From a checkpoint of a small transformer trained on Wikipedia: MLP 768 GELU.
MLP neurons of a small language model. Each row is named by its layer, matrix (up: input weights; down: output weights) and neuron, and shows model dimensions 16-143. Each number is 500 + 25 x the weight over its row's rms, rounded and kept within 0 to 999. Numbers have three digits each.
After each neuron's rows, "fires in" lists the words (lower case) most often at its 100 highest values on Wikipedia text that the model never trained on. A number after a token or word is its count.

L2.up534:517502532514481515474442457497481518483478470481512475520486499491515538534502493488505470487476508547526502497492491445511506491476502498540537491479516486502523511498479470485456522496477495498485517514518505474472481473523498504538551512517508544531500498519537496513530509506489459504523523497507489506509505490490524575501472482459543458515483496511501493475541493505484513497496
L2.down534:502533498521510527470536511554524459498505478538478505495537462533475482434570580469461505484503491461498540492440509486489515539488478523480490539516521476463482511469498525510499483518507507530527495482498516501518501515513471479520420472468495491486502473517525497478507495517526550470506476473496492446504519516476507486504478501485526528468499504469534507470493513470493444519464
fires in: "as" 21, "all" 9, "also" 8, "japan" 7, "either" 6

L9.up501:466486490502534485474497453516567502521488502535486487512514468488493534469491512458486525486454504470516500475454465482528524494531512442415493467493520497477494506505487529524520508474438495542495548491486497476511515469485482490505466511492492506496529564465478493503481506500515515524514531500489484476485486559499486527495494451500459504491469512494482492510443444524487516519520
L9.down501:481506479486541484538486515489521470523510486506509489486465488474494527512506526500530495477464468496515526457520486482512527503511490492438459465540496493480499488510493497509509501504495482547477472501487547442514527485478489481550497523517503522496517592507508508535456474504484479526508484530491504487509511539512521490475489463479433445507475504479484496490500454474521455488497
fires in: "as" 26, "which" 20, "where" 17, "with" 8, "what" 6

L9.up686:505468500487503544515496482514525494490526450481445528484482475487515544473484494532492492503516503520518480489502562502466519480533516501517508521523516458521539498491543467533525515521483505538504474477481460513488476475500489515490491528544530499440486467476465512514518457509536535530508490510444489485487489527497535491518491465508505465492510510505528483520514510471493531471472
L9.down686:484513501521452475481482500492516506476498525517518475555525522505505453527518493498530473458496476481481482516483442476529510469520467491513536512527481480483508510478460491504483509478463486474479534543513527478478523460491512496505509493441479517493516514468555514466490536509451493453485484518527486517514531486490473519485509499522486556479524538440468498474507452475469499512510
fires in: "have" 33, "first" 9, "later" 7, "following" 7

L2.up598:554501490473487453542509502496561486480528476491485505489516583436531493525548459501500502540476516485521524502469490483459477442489522483518484471534486499504472526503494480514513496522517496526525513527470510477504512483472454501498498484504495513455523454544507517518482513484517479526537477500495537470534512493485514533508489512502477481513506504463453481536483518472484490492448
L2.down598:515518502517479491552509519515493509493532483512467509460495467503509478490532457509533518498538524466529510510511476481486534502508511501432475525514505509466517495494533539489483483489528495511531497493507465610490514453499499489520520496483497502527516485465516538490482478496510479507502467509460470498498467468535483515497510500474490420513476499529495526453476484499538534486525
fires in: "to" 19, "in" 19, "because" 8, "time" 7

L3.up140:499495524503494461542482504491525489484510451524484489474545503476512477536509446482537504511496519493531504472509493473481487520521519506518515501489473500495516506496542492481452437507487484505492518509503518499515503458478543514473489490508471496495482485497495499466485475517512520493567527510494513470529528487509476541514494467517550473477480493484532533458529513505489517539507
L3.down140:575477516528522456443496521529473521506490537502521506545466516528517492420477421501514480518513505482481506494533555563456507503464507494523548511450498447465487515501504524496519514511492523508503492451491537501499482496475495502521497544489521464514516481509500504504536504479505497487472498527469503468518500473506486485476512530511473530482470481534509477508511481509510487491541
fires in: "record" 22, "career" 19, "design" 9, "recording" 6, "major" 4

L9.up67:553509510519509500515505501544531537558468463553510501430513512536552498495527488471531512511518486441540496500487516468512525496539495495475492483484453501506515493519544512516510548545463478500518471510526494499504467534484456542486487485466511517498491486458472487505450477513506513498494480476488519484514481521452512490472497521520504500485482491531529499508487453547495498506508
L9.down67:512515436483488473530463517488476536498480484511520499498482472525512510496520457512504492461467490518513463493510519500514527498494494519476497477512488531523531522484457502503523514545510490515500490514540497522496513480490463527560478538485533519502510507472527510503469497481473491490486492499508498529540450510487448472490517512488482471495475460513459513509482515491491474474478
fires in: "but" 28, "where" 15, "and" 11, "that" 5

L4.up442:471471511516486500507512533489542533498526492531488483522546533495458487488474474478536544496486524514508540491530486500493494493502506498537522505494535482478530495472505473512478466474527469571505524492534503484530523500508541504461451487490489499474521453514414534473504474473515498512529497501504495501504482484545472492473532501482528458505506502527526493491521488456491482491510
L4.down442:483512492502515462520512459504516467526498486481504547502472560505498494473531416498521511496523481485526438499481526510491535458501475446517470476503493495524495503521509523500574522510504490472528473455554513519488510449502474497480500501540494512507493495461496469469465542527482458491506519482512490510499506488486499480463484521469518442509477528473531501505514511489501502480515
fires in: "on" 67, "of" 9, "create" 6, "in" 5, "into" 4

L15.up728:460518510531519526533479498532521498514558465507489503462490512527509479511503505480481508497453571496472534466521518498481518485500501486505509494499503454467515451492513536482486459475512518496512475483506531476495518461483498486495535469496486493494526535507475488477550467513507483443515473510517536475505498507549517491511444490479506514489578535521448487488508509510495490503476
L15.down728:517494478550482467481491488506492529497515470484479478523498481501471460525480532537509501550508494456499445509466469474521493471468523493478507515446537498500481485499486470511529562516499482530499542510494482512491491517522513522520466506522479495487474498533467533480485508534498480551504516512481452510494540473483525548432508499523528457548467525449439547475488526541515501538484
fires in: "in" 30, "an" 23, "from" 6, "northeast" 4, "their" 4

L10.up556:511490489459572483505469492517488474474521417462487481494528528490501539518487532488498543482488521485517506517505500506504552473536493480459500483463504492479476548490493466516511489511476455475534465528468495472517517509513503462473520489512492470475507521534487494480461464533512534548470538499534523501481544530465471484520507498525497515526468510432557506515483525450497483558533
L10.down556:477541494494513527535495519486539549484453499476522515484547494507518459476436480536513491537488518493489508498505515534527469491499521477454480492500463478514486446511511485465497502487548475480486530509477476501517481555512535469496514505489498480518494508487545526541492481526541422517497552481522554510423500479502500471474510489515496493489513496503465476488445491476514510534489
fires in: "which" 22, "where" 20, "that" 15, "as" 5, "whom" 5, "and" 5

L2.up60:508450516509494531468477518510561517550465473497487543477546486477506518463517518472505519510457495494506529460523513527509542481475526479507513504542500476477505484511520517469464471473498478522505452500489468479512498547509524542482511537500464523510509507505510496518479533497520478546532474491493498493496528464517520509477465468511499484500540495483522467526509533432525501528485
L2.down60:502485478515470468511486532524489482433509559501501480550476556535483492524465519523532516464542529521483463510484490489521504525558464497508526518495502527497526496510469520477497513529472480518506524497465526513506509493478499541532483447495529488486482500507445480495506482493472459505459519507512548499488505510493521495477519541493508509485479526475463482498507480494517493486501
fires in: "through" 14, "because" 13, "in" 11, "by" 9, "from" 5, "be" 5

L3.up693:522508523533474514483469518431506511538502483518503485482463529520508526455506511549477554527447487515509476474494459553526504442506578487497509538479530488514507479527528487488477477528505487524528512511472472454507576481479462463500470500469503469487493482499484505532523512496523501465498498493520470542478498454473475476484511483506469489491529489449500517491523490521491505494505
L3.down693:495524454515445493519523509510535500493493481505503533493486487460509497559470465487548507495508491477503509487514518457466482490448484524533472490467539507465493539519508498476508496507495538496504471483472512493476511570520503524509468502520494450487508506526479434503476498499465503545506492484488483501469518463544512543491533558487476498492477511518554562511501484469527496510537
fires in: "are" 16, "is" 14, "score" 7, "for" 6, "court" 5, "were" 4

L2.up0:458501505478517504483422561468536474490496550519530511531535511564462522507537514521507483507516499502487512482493512487511440489503459508540535519500472487468458507484513510463531475487508500498524530505487509481533513437504553490482475508482451531500453529534465537502521463500514488489489494535490491467463526489496428491499494501496472506502552518459523499514514508510511480489503
L2.down0:486536476561516531535505517498494510480521478497495505481493459528467513481495530488527503521474441520514544467526498484527519499504459505475535486485464489493467512486474549498532525519538488491465495436475486521493504536472507501517470523505501485519482511504485480461568491504510503537491512482470512562485520522506517512486548525482488534513496453557501456497465522515483519509518
fires in: "0" 33, "into" 7, "of" 6, "racing" 5, "among" 5

L13.up395:527505482519465527491493501522499541520480446481472495505482505524528495447466502445510508511481455524491518486498470497557521479460467530526501508521557465478505479484496501475455484505500537495464497496482483526477486454487496472488494512521508471486499525483495484517512511543552485462534544470458444494458514496567519493489471481467506536488503507519500485525556511530549520542504
L13.down395:503468508514498505527547514455507442497488522518491529493496506518493518545492489542493497517478482517551510480544509520494508459477459516499494482496502493507480538490490492506442480499501512522472479521465509456434489512527530521496441510514500499530504491476517467485505518512501515456510479482490470557506501496501499468517512457459488523528504494520476491564491488501496559524452
fires in: "are" 27, "were" 17, "a" 10, "more" 8, "not" 5, "total" 4

L5.up528:528466491458509482539495520544535483518518464524458497475497482521503510521526481478541541515497513505484459492520444503483499506493476474507501545543526508478494506486471525475537532458503488531527523498507449540533496540491455496480451537501514521480448468481475485501528473505524509499462513506481526528559490461491483482473518498503499541525470498463484495472469476540524525467516
L5.down528:478516487500502511536506487511506526486536530521441502488498496491515528520492473496500495482498534431466465474463489502516538550489512533507467512439466502492514476519507498522524513458537507476467483496493483513536491512517495497471529476476494520463480522493508487497504472515495451483456500539535481479493474509499536508496461483494489419497503529535463531506582509529536537535460
fires in: "of" 16, "on" 11, "from" 9, "by" 7, "in" 6, "royal" 5

L4.up8:529480468494520533509526478473446485523481527520492462498528501496545515428536503506534462508485481544516536526499524451488479496489525500530445515516536491502507536488472507519492505489517472495508500499510518486495506523506512503498478496526493509509502470520476508503502492514522509491492507498521472486481461505457528495547521524492532543489500519446522473505489474508521503553465
L4.down8:510501490481519491509511520492485522529500520499471501458447477508513511481531490510434486487505464479471554530487502454540491506496459471481491492498557496513517476511504502510483479484484522506494504495514483487461506459459482534438490488512468512478537498513482472546525522522543470508490554467521473476500442487511505539448521491532522505477546510525453521498495501503495518540499
fires in: "s" 32, "his" 26, "hungarian" 11, "hungary" 9

L13.up722:522492495474508472508482476511503462536495505517480491501492525526508515536505542539506536495463479508514482507532486477476559516542488549466486514489514508521454494501485480486482484503490462519514487481492501482493510505516471544460477527470447512515522510514505494540504506517522494505499508509487525539483445520490507464551531473519500501534478493501469529486500494499471455498529
L13.down722:491504492513483477450460483522479476517480539524477479447442472476480537487483553515502516477489511493513542467520486511533495525506509527461500505537500478514468478512492509513555481478488492503459505540487509509517490492515504495435559473493485513500475488471526483455538530490515478467489511525488470512516521469503464531494489500498554532489494536485491513464477470529527508465483
fires in: "of" 42, "and" 10, "philadelphia" 7, "copenhagen" 4

L10.up551:479455528455521503522494486512504503470482518523499519510462511457489494471490510508529482540540513531490493453491467504495505477474501477541524467522553483519503510555502481502517506514496508470497487487471535518528535454508516479449515494534478499511497527513485523513517483512486474501447510485528494522498478501489488505474454539486493496498522528468522572522517505498510528533566
L10.down551:537538501506489516479490496506530470506480467461482459484521499491512473498481502505475480464526478469536476558518472493518496546477465499468533520540498517494521499445516465489512517469511523484441469475553489489498470494478472540494448549479495496513497514520512485478499496503493507540500511509488487484533523485518522501526543478497480480539511468503469459446467514485511536488458
fires in: "more" 15, "of" 12, "incumbent" 7, "sheet" 6, "his" 6, "or" 4

L13.up71:535484501482518505490499510543471513504527492514551489478519491509530501489492501493509454511476496515495532477453535511492509529521531537457513461444469516487509535504505475487456485498501487506503499451457504498465504527501483493499505493504532499523539527493553538476469493545518492465466510490548531451491431515464509546536476499464499537490487470522504491474488523494551479485505
L13.down71:485508497515467478485521502512516480506522514509451453530523465500508509497521402510497521515532466501460527497534506473539531474526479499508528532477519493511537542492480493530500484502502538509469521524541498480509516535472448511503479479451541506465465447488516524514511497489537484491519468512506472502519502494536509483445468489495508493466509537533513481510548479490508464509502
fires in: "and" 52, "s" 15, "but" 7, "his" 5

L11.up481:511440509501467495496469474507535522512520489474489458506473458492473558493511506529489507458524527526506492517547529522539543481516485518520507523538535481522492473527488462461504527479518495501456523459514501461507528488490481516514460484496496530577534470521485494466453474484515475493497501504462473471510518494514470506489487501484504518473532479536546492527548459458520491483551
L11.down481:503479481512496518469507495481481504504497531494514521498521479490507493507516418496509500491525508494468483476463483480469455495555495537464510495483487467530520507509526501488506523530464524473468520552510475537523525485509515476491510436518545511496487500481522486509515486528495483468498513516468512525494504482518499482494541461511520510530458494486456487566490571457492484495511
fires in: "and" 46, "user" 4

L9.up330:509503495464472529462470526488475490522533457496477496512488514472474487528509523498522533502514498496506525475540502498490492517521515508512530446488472476537498477498483540508499466507503518511495486480503475513458502530504451459511502505486487480529550453479481530486457492495493504536517494509462528549465542475541508481556547507509566535493466528511464479491517458504508472515514
L9.down330:453480501485493498530488515534512506471505506498498502522513516547521481519531508569459528435490457475506532478534518444496470512491479515484493529471530516503448503470486495496531472504532510553499496534504503492488485487495502525484518504515471531495505540507495547496521510497494472514488519495498528502522504473507478475533525531523512453494496472450550570462490537513500530457467
fires in: "and" 47, "hold" 6, "shri" 6

L4.up384:517523521496459491556522507477523515446512482488513494563515489460563464437514474527509525501504488492462489473565494514497488498491483512495473519519485502504511498493491507492515501486512465524496509457517498479537513488472481555500488501500541455509469531526470527472478477487520426526493494502531480517473504412478484497485491483485509474486515508475481493491455469523480499540507
L4.down384:481466508500506471510537515517499499556481523479506457481484499490506482530460443536484500495483522523513500511484516475491531481534487496458538494493473509501508484503474458516509500501528498519492532456515474494507443501491461495518522505524482503557513517489513502492474539517486474471503457554469482501542491498507491507521493512479482415470452510505569497479493534499506510511522
fires in: "as" 67, "on" 9, "along" 6, "with" 4

L11.up472:547511471500539509513464496490454512537496509493533488510507466532502485485449486507516488480487475508482482495512481456528513502503559491512512513521482464511510504526495503491496483491462478503528472507460544508487491498482508516517495493485450502479497496521550501499473498509509549487503585497463496534499520489517508543432530491522489511492517495507485480501542472485513494464472
L11.down472:491529486487511503499512482516513479433535534482489493453494533514521513525501489453466502493478516510514455460485488496480476538549482461551520494498533445482530473541522487491499484472468555528518534511499509491450494522525500478466546480499473541518480505487480474524516510496492490488483465527485480544518511487483510492507517491489483480520505502506442540489483521488558503483514
fires in: "there" 24, "it" 9, "item" 8, "billboard" 5, "women" 5

L2.up762:504488498443499507497489480515490520486558464507464508495476483486488502531471512518490470510481520530490514430530449518512514509548457517476501499550489505473526470473495532534492496513494508494503463465440476498491509482466492542517490481541543455500496536470481492478514504512479523517461482445505532483462508476519489520479503482460477482471484454535479497529514469524488531505507
L2.down762:528520485511471455492501493507527532514476518510472499494486487506476534527542519486535490510466501518492493483519487490500510533460543500521482464495452509494502490484500505502527507472464492445484497546558530468492472473444515532508488485488504484511496477457545498545454487518475555506509511537484514524516469482512462524455532469514499468513497537490512520482526494492513490534504
fires in: "with" 18, "made" 12, "make" 8, "as" 7, "record" 5

L10.up173:519490480502488464498509445507496531498517536566478450558501512458488529498498491506503533485487474476457493478491500456480524519518467527514529526499493456519484510480480534473518547494467430519531477514484484506498523531555481497518473491503447481506490454481502533484514528511490524508481532509480498515530489487500479520497541528463537509528535518464527499482525476514517434505522
L10.down173:473526465477491528499475540501523462491497462475547522481504500534478477519496527524505533460480514493532511533491504485509516481499481499468497484541505534476497544536543484504476509519506496498497507527519463502490469503457465537494497502475533515458483547487484477494473488451535487509483482490493504498479543406528526473478494458497461535485470494502510510507489510454529523510532
fires in: "of" 56, "all" 9, "and" 8

L15.up72:498520535527512490475514514484544518505496530564538474480512533498513511456503484484450497482461506492500507495506538482487537470495490501488467484473493529475472504513509505479537504503495498502481480519538502517484485502507489478563511500514534521522524507521528485492481464501475488510498471487498442464527481491557517545541495451525505457545502504504484498495469466528510498519469
L15.down72:512480487495510495503480460502468501540515534472455461488535534488529493436525446472533528484518519512425455509510497504502505476496526530489474481488476555497500530510472509492520503484483505506498566498509517484551519514503485487489477511536525483524541476493510516514474496481505483500499523508479469479535538510500451512513519517511492524491513453542491541495496503500496456499471
fires in: "would" 17, "to" 14, "could" 9, "while" 7, "is" 4

L15.up592:497500490468442504495520488573526488515513545497529477503553516494521508505485518534509487464485512502476488500525497501469473544488511492498503516540500516415473467483479541504529462496534500524484518483514478542464487482496501566471526522506520500489469478463478535518539475504502476520478514471535551494509497502472472507471470483490544469501477570514517499485512496520470502518505
L15.down592:517531485522453518477520524477511509539491486451477515462530492513552517439511443527468506517535528487484476537525512476488520539502523529487450519482494469504476494511471516498486517483465476469487550474493503527524496502504487517482484495485471502493467489474502508528518484498488522510528515498540511502491513467452494487522503475542543463483547474508485494511482503514492505516507
fires in: "on" 46, "at" 7, "onitsha" 5

L3.up260:495507512459508461477534496504514492495492495486487551531474535509511485495521559522483522491494527462500450440500532529461501477515531471456503495509504479499516496498521523497506429518499512503508498493488499519454513529454500511516517436536470505477541498510500533484474532503495510501535494522485463496500506539554492475474543499533482481511503505440514508505492473445526482478463
L3.down260:541503513501518516449497465479523488513472508458554566520524488522516517527458476518543493507505467554490493522466457465474488519495515463521534481492505452517515456493502488458487484516507494518499502471511505539521478549445489494528469478503455514507505491493517486533506506441496473519471524481493515519506551501532526505476519505521492448534477460507493508458465524504532501524515
fires in: "division" 14, "team" 12, "party" 10, "time" 9, "positions" 6

L9.up424:493494478440464522498495451502493475482480478473492499474466490499493509490547496514561488507519488538500514534525522539508489447546483516523504478484530496512497486496508513492489533519472522530466491508483502474521541486493502502457508491510516467482530545505464513480479502472513506505475451499482505488520490515515502515535487454490510531482556528467423489492514468512473489514542
L9.down424:500541552494531518532504506495478486518498493506534507526498510525513499489496511483518476457509502449478499536499469513502485514467462512484471483546515599456490506504477517525492515489484498444482507484486494502559503483505507540478492535498506501527522494533469471511525478534442483488532535480499453510483454475494453522503480487495510508550544489504519513521505486512503500510510
fires in: "more" 39, "most" 24, "less" 5

L10.up176:469517528495497501484476442479516522452483497520479528508497477534551494534492498489516503465511507487486514498509510473473470500527543466566488524502513495514514499530478520525568524453459479512541472427508523482522488496469504456472521514509519500519524473485496519509512486496533489504489515477519525501503502461495482489515537516509513471440513504453550496520518529487544510522521
L10.down176:453485500466452511511480517494500480515508485544511480520482492476487527499498514529499561500495442538471528456502533478468515499502534495503508480487522471542469511520506503494506512495523486506444499499479477514521477485480543525527481504530484514520462504571505467510503519537466518496469491513489496480522464523538505501507463511493532476525534524502514531470496490506499576468454
fires in: "of" 41, "among" 12, "or" 6, "seats" 4, "half" 4

L3.up679:491474485466550485542526471481533480484524518479496508516503503491486515523520468539485546549451530471495499474446496501462486486537457454514522520478514494511454490499461487491505481548497458555552474516521509544513469507485495540459475488529494482486494509505478517516489504508466534485540449489504507501464523496553498532502478501525444485538519527494491521518482496493522517489503
L3.down679:512506457454495501515473540552508511450487487532527499541505479509501492458484448479560510521488490521504497530512474463544488530454468454502521505492496501527511500521496549511524543453537472539483510493535528497496544508516507516521528490497530502491487448456517514500469505506489471527529506512522501516450536516503516480488473483499527470462471489531490511464458488508527505526446
fires in: "to" 22, "in" 21, "from" 10, "during" 6, "northern" 6, "throughout" 4

L14.up427:492535443541499516507547481527480496479473470537507528470498516569473473483501507476502492523539562498493502496472450488489493514530509473515492549496475495485457493479525482523521499486502476481460488501445498522519460512523504482521472516529481493516506501483508511480471504506517529506489530499509521461483475492533509500491568489494498512513526504489523531477495484496567534488485
L14.down427:508491511479482499510500530502495516487510503477524475522499490487500490508496507532487548537447531444493494524487492534483460494531523521483527527548492510507468523468442498501483466493469520493469473498488489476503518538503471499505462482518527482437482523509477499498571490464535493516510497498503525550469509505463511465512509564477478506489505462489519495527483512472508479498490
fires in: "a" 47, "one" 4

L15.up56:497486542497526470523471503488551491474491483531513518549508481536568491493480510512497513489512525462458511502506492471519534488529479497516498500518496489506509482529491497516512502535525527529478495500490530467531446488483442514512508447493547480530500451506509482457520487498543524514444492554509494461497504478473490536495470506438512473529501495546506461484461481503507483518451
L15.down56:495511458497468522486535481498492534554514496473498507527490530435461529495526471503525503506515526526496452531454530498484514506462526487502477488481488528483474507515508510531508498491474498520477570481516492483496505484508531440505468533475535485503493517475519504513517514493442470537449526530457527542508487520472490519525530478523526443528497487492520530486504523467493488448484
fires in: "to" 69, "and" 6

L11.up687:557491526472498521481522490485480510482484486537489535479475484503520516508511466505549483523524548476504514460554487531479492530529530524507429507516494480501504455453509489490489525568496497516481475494460459546505483486503517505508508523525517465459476471535502524501493460484511532465508468508490503501495483532548523496458489518491524470525514495528496475458532463477520536549544
L11.down687:477479477481534508486507491507527542491519542480453520492483543474508500469489494527487553551500510488519510525474523482476505447442488490484525514484534482486478527498553444470500485486488503482508531533524487458462514478471480472455497488520492530514496512489517474519547537511505518495454512515487499497493525429514513518509504489464445446479521492513510563494492492489476512468496
fires in: "a" 25, "two" 11, "one" 8, "three" 6, "and" 4

L10.up604:524510470525499476490486470518497508505513487517512487498473517456492454508503490482482556515556490508519447495500510521465541545525509501550497514482494505506436517467479516528504515484530511517479500502488515515466503497481547471499503513527537455504515497464525542509500519468503532489543511507517510495486506492516476489484493522501502479514503528510553503513542501467460477500508
L10.down604:529486472533509517539526481497503522514503467467523478518483469478550477504501503478544530465485520522479480516489504513502489462501453528505499505531497461489512526508482503517479455476522525520473502526505477542493496509482543503486527497485485485522529467541508504473513511538519471499455491532487514479519502425442471485518459493516525487492463493525509463530463502524538525510495
fires in: "an" 31, "a" 22, "corinth" 4

L2.up257:505469546497458477465492486472499504530510497524482549495520466483497463464493525491547548542497459508480513453488472498490479541465494493497544452532485457526458491476476510510540520474467481544515550480466503545451492505496522484520500494514505499514479478496471493549499523494486500500472517502537487503439504505549489481523512544493475519461482523497497490494498469520531479514532
L2.down257:456503545453489512513483466488499504522463487487487550488492513510513509510465486525473485487538511496522506499551534538477478481515499479474510512541524524466532497533455469492490467477515496506510489464539529513496511542495502472446479506505474536506476509528498520500528512518482491465444457531508480478483536510464509499518475534500503542492473493473524528497497483551456525489466
fires in: "those" 22, "of" 8, "results" 7, "million" 6, "ten" 6, "western" 5

L13.up729:479471509507505495464509505492490472498531500531511509478518484511535551454521501489492494469529518517459482521511482530502515551509495437478573489497507488478491509450458494483487522465524501529492495498491490491540487495497501471484491496531500493478517536481471534487503474458470485505495512566471497510510510474524501512494507450469536440526514537510512483474471472486499518528493
L13.down729:441497497466525495494541510530486529531466488463488530520510499515530495513484430505482504526461505531500489491478524484467502480503479490506506497505507492474463496480520514484493499496484503510493523458486471475509510490508492489511501499476494500515483543465508545482525498498505498490493516530500494480510496466491478496513507505467550486499496522534507485503472518507498540526530
fires in: "on" 30, "in" 20, "and" 13, "to" 10, "into" 8

L3.up402:533474503504486512492533523505518539514491471460477508487543477456503519554488532455511537532485533488490505504515538519485519487474495524476477470528480476506502518494518491516491541521474468514440515458494484497530491504499433463510464503510530518519522494494516465507482501482495466492512503456539464494508495447483466480538478456481496508490508509484537515499456443492496537499469
L3.down402:502534485490527500541499507557488486501523491452470511517477445496540478493512518525521472498514503480509522445519525556538485490473488471486507486523479531471518492533495496465529477477535552510511513503499533523511496525481479483521474501509492532470498499489504493537493514489509463538535503486527486475507489517519502540478516515480481472541509513526496458494451469495476487535455
fires in: "when" 22, "after" 20, "however" 13, "while" 8, "as" 7, "to" 5

L9.up308:471500520501534494526538535549460492481467502531522494489476491540499476494478493527489511526493478475534486504516534552510514472505492510497480450535527508461510490538531479484521507459485484504498520503466510532446475478531462441475520494512533476444489493513504530487506505485531506486486538501461453527544446493461522525526517483520472461519512474509493438512497468507523506544494
L9.down308:517511474517466512519523473521486476455531498469489524520468502493497476522515443479519511473508507516493456478524453472500490491505506495544531512490479522511508463492432506513493497507499514491541477531527513494546515484483513566497503506451496477516499521528467488525482504466474514496480480492505505502537513487525469470451480506500528504509499487496497517496519529527532569485519
fires in: "has" 29, "there" 13, "have" 12

L9.up679:504467491500475457514484507489475522476512506484506499462520474557524503521487510483492540497482453522504533454515478474494505540507574490505517490499521498551537447469491483510502467524559504518476476462477492517530486526472489469495498519511465506512450489505449513495499509497536475515474495496469548512500524472470484548515493527549511505470497514528517538530513462477535511487520
L9.down679:491475505495494449488510502536484499517521491505531486465506487464533524504512475498497451518484485496486480504478507484506516504468463483512520548487527506485512507522442490526521500464516550568494489484480467517457522460524495501479458509522555526498523485456457514515515459482476467509513483513492474485555529480503485501521533518492484478483534474476491518495517575494504532461531
fires in: "and" 36, "highway" 8, "block" 7, "drums" 6, "waterway" 5

L2.up423:490499529509491480536517524467467518486499505495515469492527515455503498490502520475495495476473534477467468504478512534517497483549491452520496498530475499457524512496486509513492420462512495551533492559490538543493460511523507473467497514526488436468501452516475529487475519521548452496535497484537534518500468514494507497495517539494481523500509487454522506472510505485515525485512
L2.down423:557533490501482535491515476534521480499530520506487483485473486490514445491517490499512516514505487527487481528473463485473497504503507525481500494509504484573531502484505539485497574545485505471478487439533495458487499498516487516502543485444513518516458502495515463497494481465468519504493514492468460497541520484523501498511482508499499474504494492508489487536493481539503489524482
fires in: "to" 28, "in" 13, "municipality" 13, "df" 5, "mf" 5

L2.up581:510533508510544492490480466505487495500511456515490505491524439529489469497474465500522488504486457520483529530517496466497550488522512484466535485482543473534488493466498508447502519461476496533507482496527458463451474519498554481496480527522508464559480522498502520522458472517512491495530508528543488502476483512565524506513483505535499511536505434502497528501479531488474493483488
L2.down581:470490463525470499483510493482512450517529473486477495518528528520498570463518482501487505460512516546515493492513508476508518503508484470512509543488499483458553476495462532513501476491457525487533497487525540499509506483555502534448540516477483553510494509517506485553495478512477514455506486502490539478485517514508506524458480481549512490474504520485505491488512512477486520457506
fires in: "them" 18, "it" 9, "france" 7, "him" 6, "fire" 6, "item" 6

L3.up428:517512518518510519482542481477529499507495494497466463470491536487522514443514472554489499466526446455496520475499499526481520513547495458489502521527479542447518509503510509528479495505533491492518510498493465496461504500510497523540481528500517505511473514535473532485460486494460526505535460463513503530554501504473477517451492459463470514500504527501499479523500532457468475487515
L3.down428:472492537495484489483527492456535485512540543504481502486495489480527532478490426505513490511469487496485485458500533487446503466510515456488505495499464532479469498514513470508499542478504538510513493486477500475501481475511506515494510478518507484501531532484468540536447509506470540510550493498493498469521531531513489523505510509531507471512471498477508517459466473505514491529471
fires in: "as" 30, "from" 9, "what" 7, "some" 7, "her" 6, "his" 6

L3.up690:539498542509516488490497451455481464457506476485453524488440526528525513530502480568493521491487491482536493470505523539481536489515492421484486499449473525481491462489505484516517455485535532530461497506493462555494524512521477514497503522484467508523545485517516534549498499455517490528528495511503506501512498512531520493504465525502475517530503486513514486544486501458455469501491
L3.down690:535451506482523493501536490469489466486489528504478448487468523525521501481500536485525499539496501519484495505503516528493579468550517492498523531449481468493516472487492505514472511530495508487515512508482456545459506521461470461480482476509483495486518509493510495465516537478541512484476506538492514482497475456514510515510497491474453490515551497482544473516495507434481476504493
fires in: "as" 24, "at" 9, "degree" 7, "from" 6, "chairman" 5

L2.up621:491450532501522501517474483482478499502501492488510482434463456508520514487477479490529484480533544498484477499474525499468495445530460494492513535527512495511487503511487517537540522481529521504476460521490532506480501475496510532497456518498476494495478492495498531521498528454535526474516435464489517508526488469516487550493574503534531508550580540500483476486478485505505485458482
L2.down621:522509479502487567487503509531509490524435538505489521552508470511500485486522514489503505476483466484500496517490492473538510480511522499521506489535499473566468475510523491495540468487500519488528466494516511499468499501504521448443463504516507520501517501507525506474562488528503466494540552540512483500516479472469523432512447486503520508491491487528548522474547526483492492512483
fires in: "he" 39, "his" 23, "a" 12, "her" 6, "year" 5, "she" 4

L14.up192:507492492475487512510527475502480483511505476518517538534478487480571479530527485481545469537479514473481482531455457480497473493489516497498531516522527546515485463470489467514508455506490515521477457469509496522500527488494542538505501464511511500556465516442532488467506520518547525508457491502499510522508486528502475511476512458479491554490529450504489521479568461528476499503472
L14.down192:530503496495479491480493539518492523495446512469482508488526491514470554521532531481497526506492503509506481512498494530527478531568497499506504466521510471515506528501483542496538533543539485461516552449533521474524464506450514509492482515525478514444456517467478507513493498448486478476499507514503454492487507487536511516473526482510504491491495500495494481543474528440496493506509
fires in: "a" 28, "one" 14, "e" 6, "ever" 4, "as" 4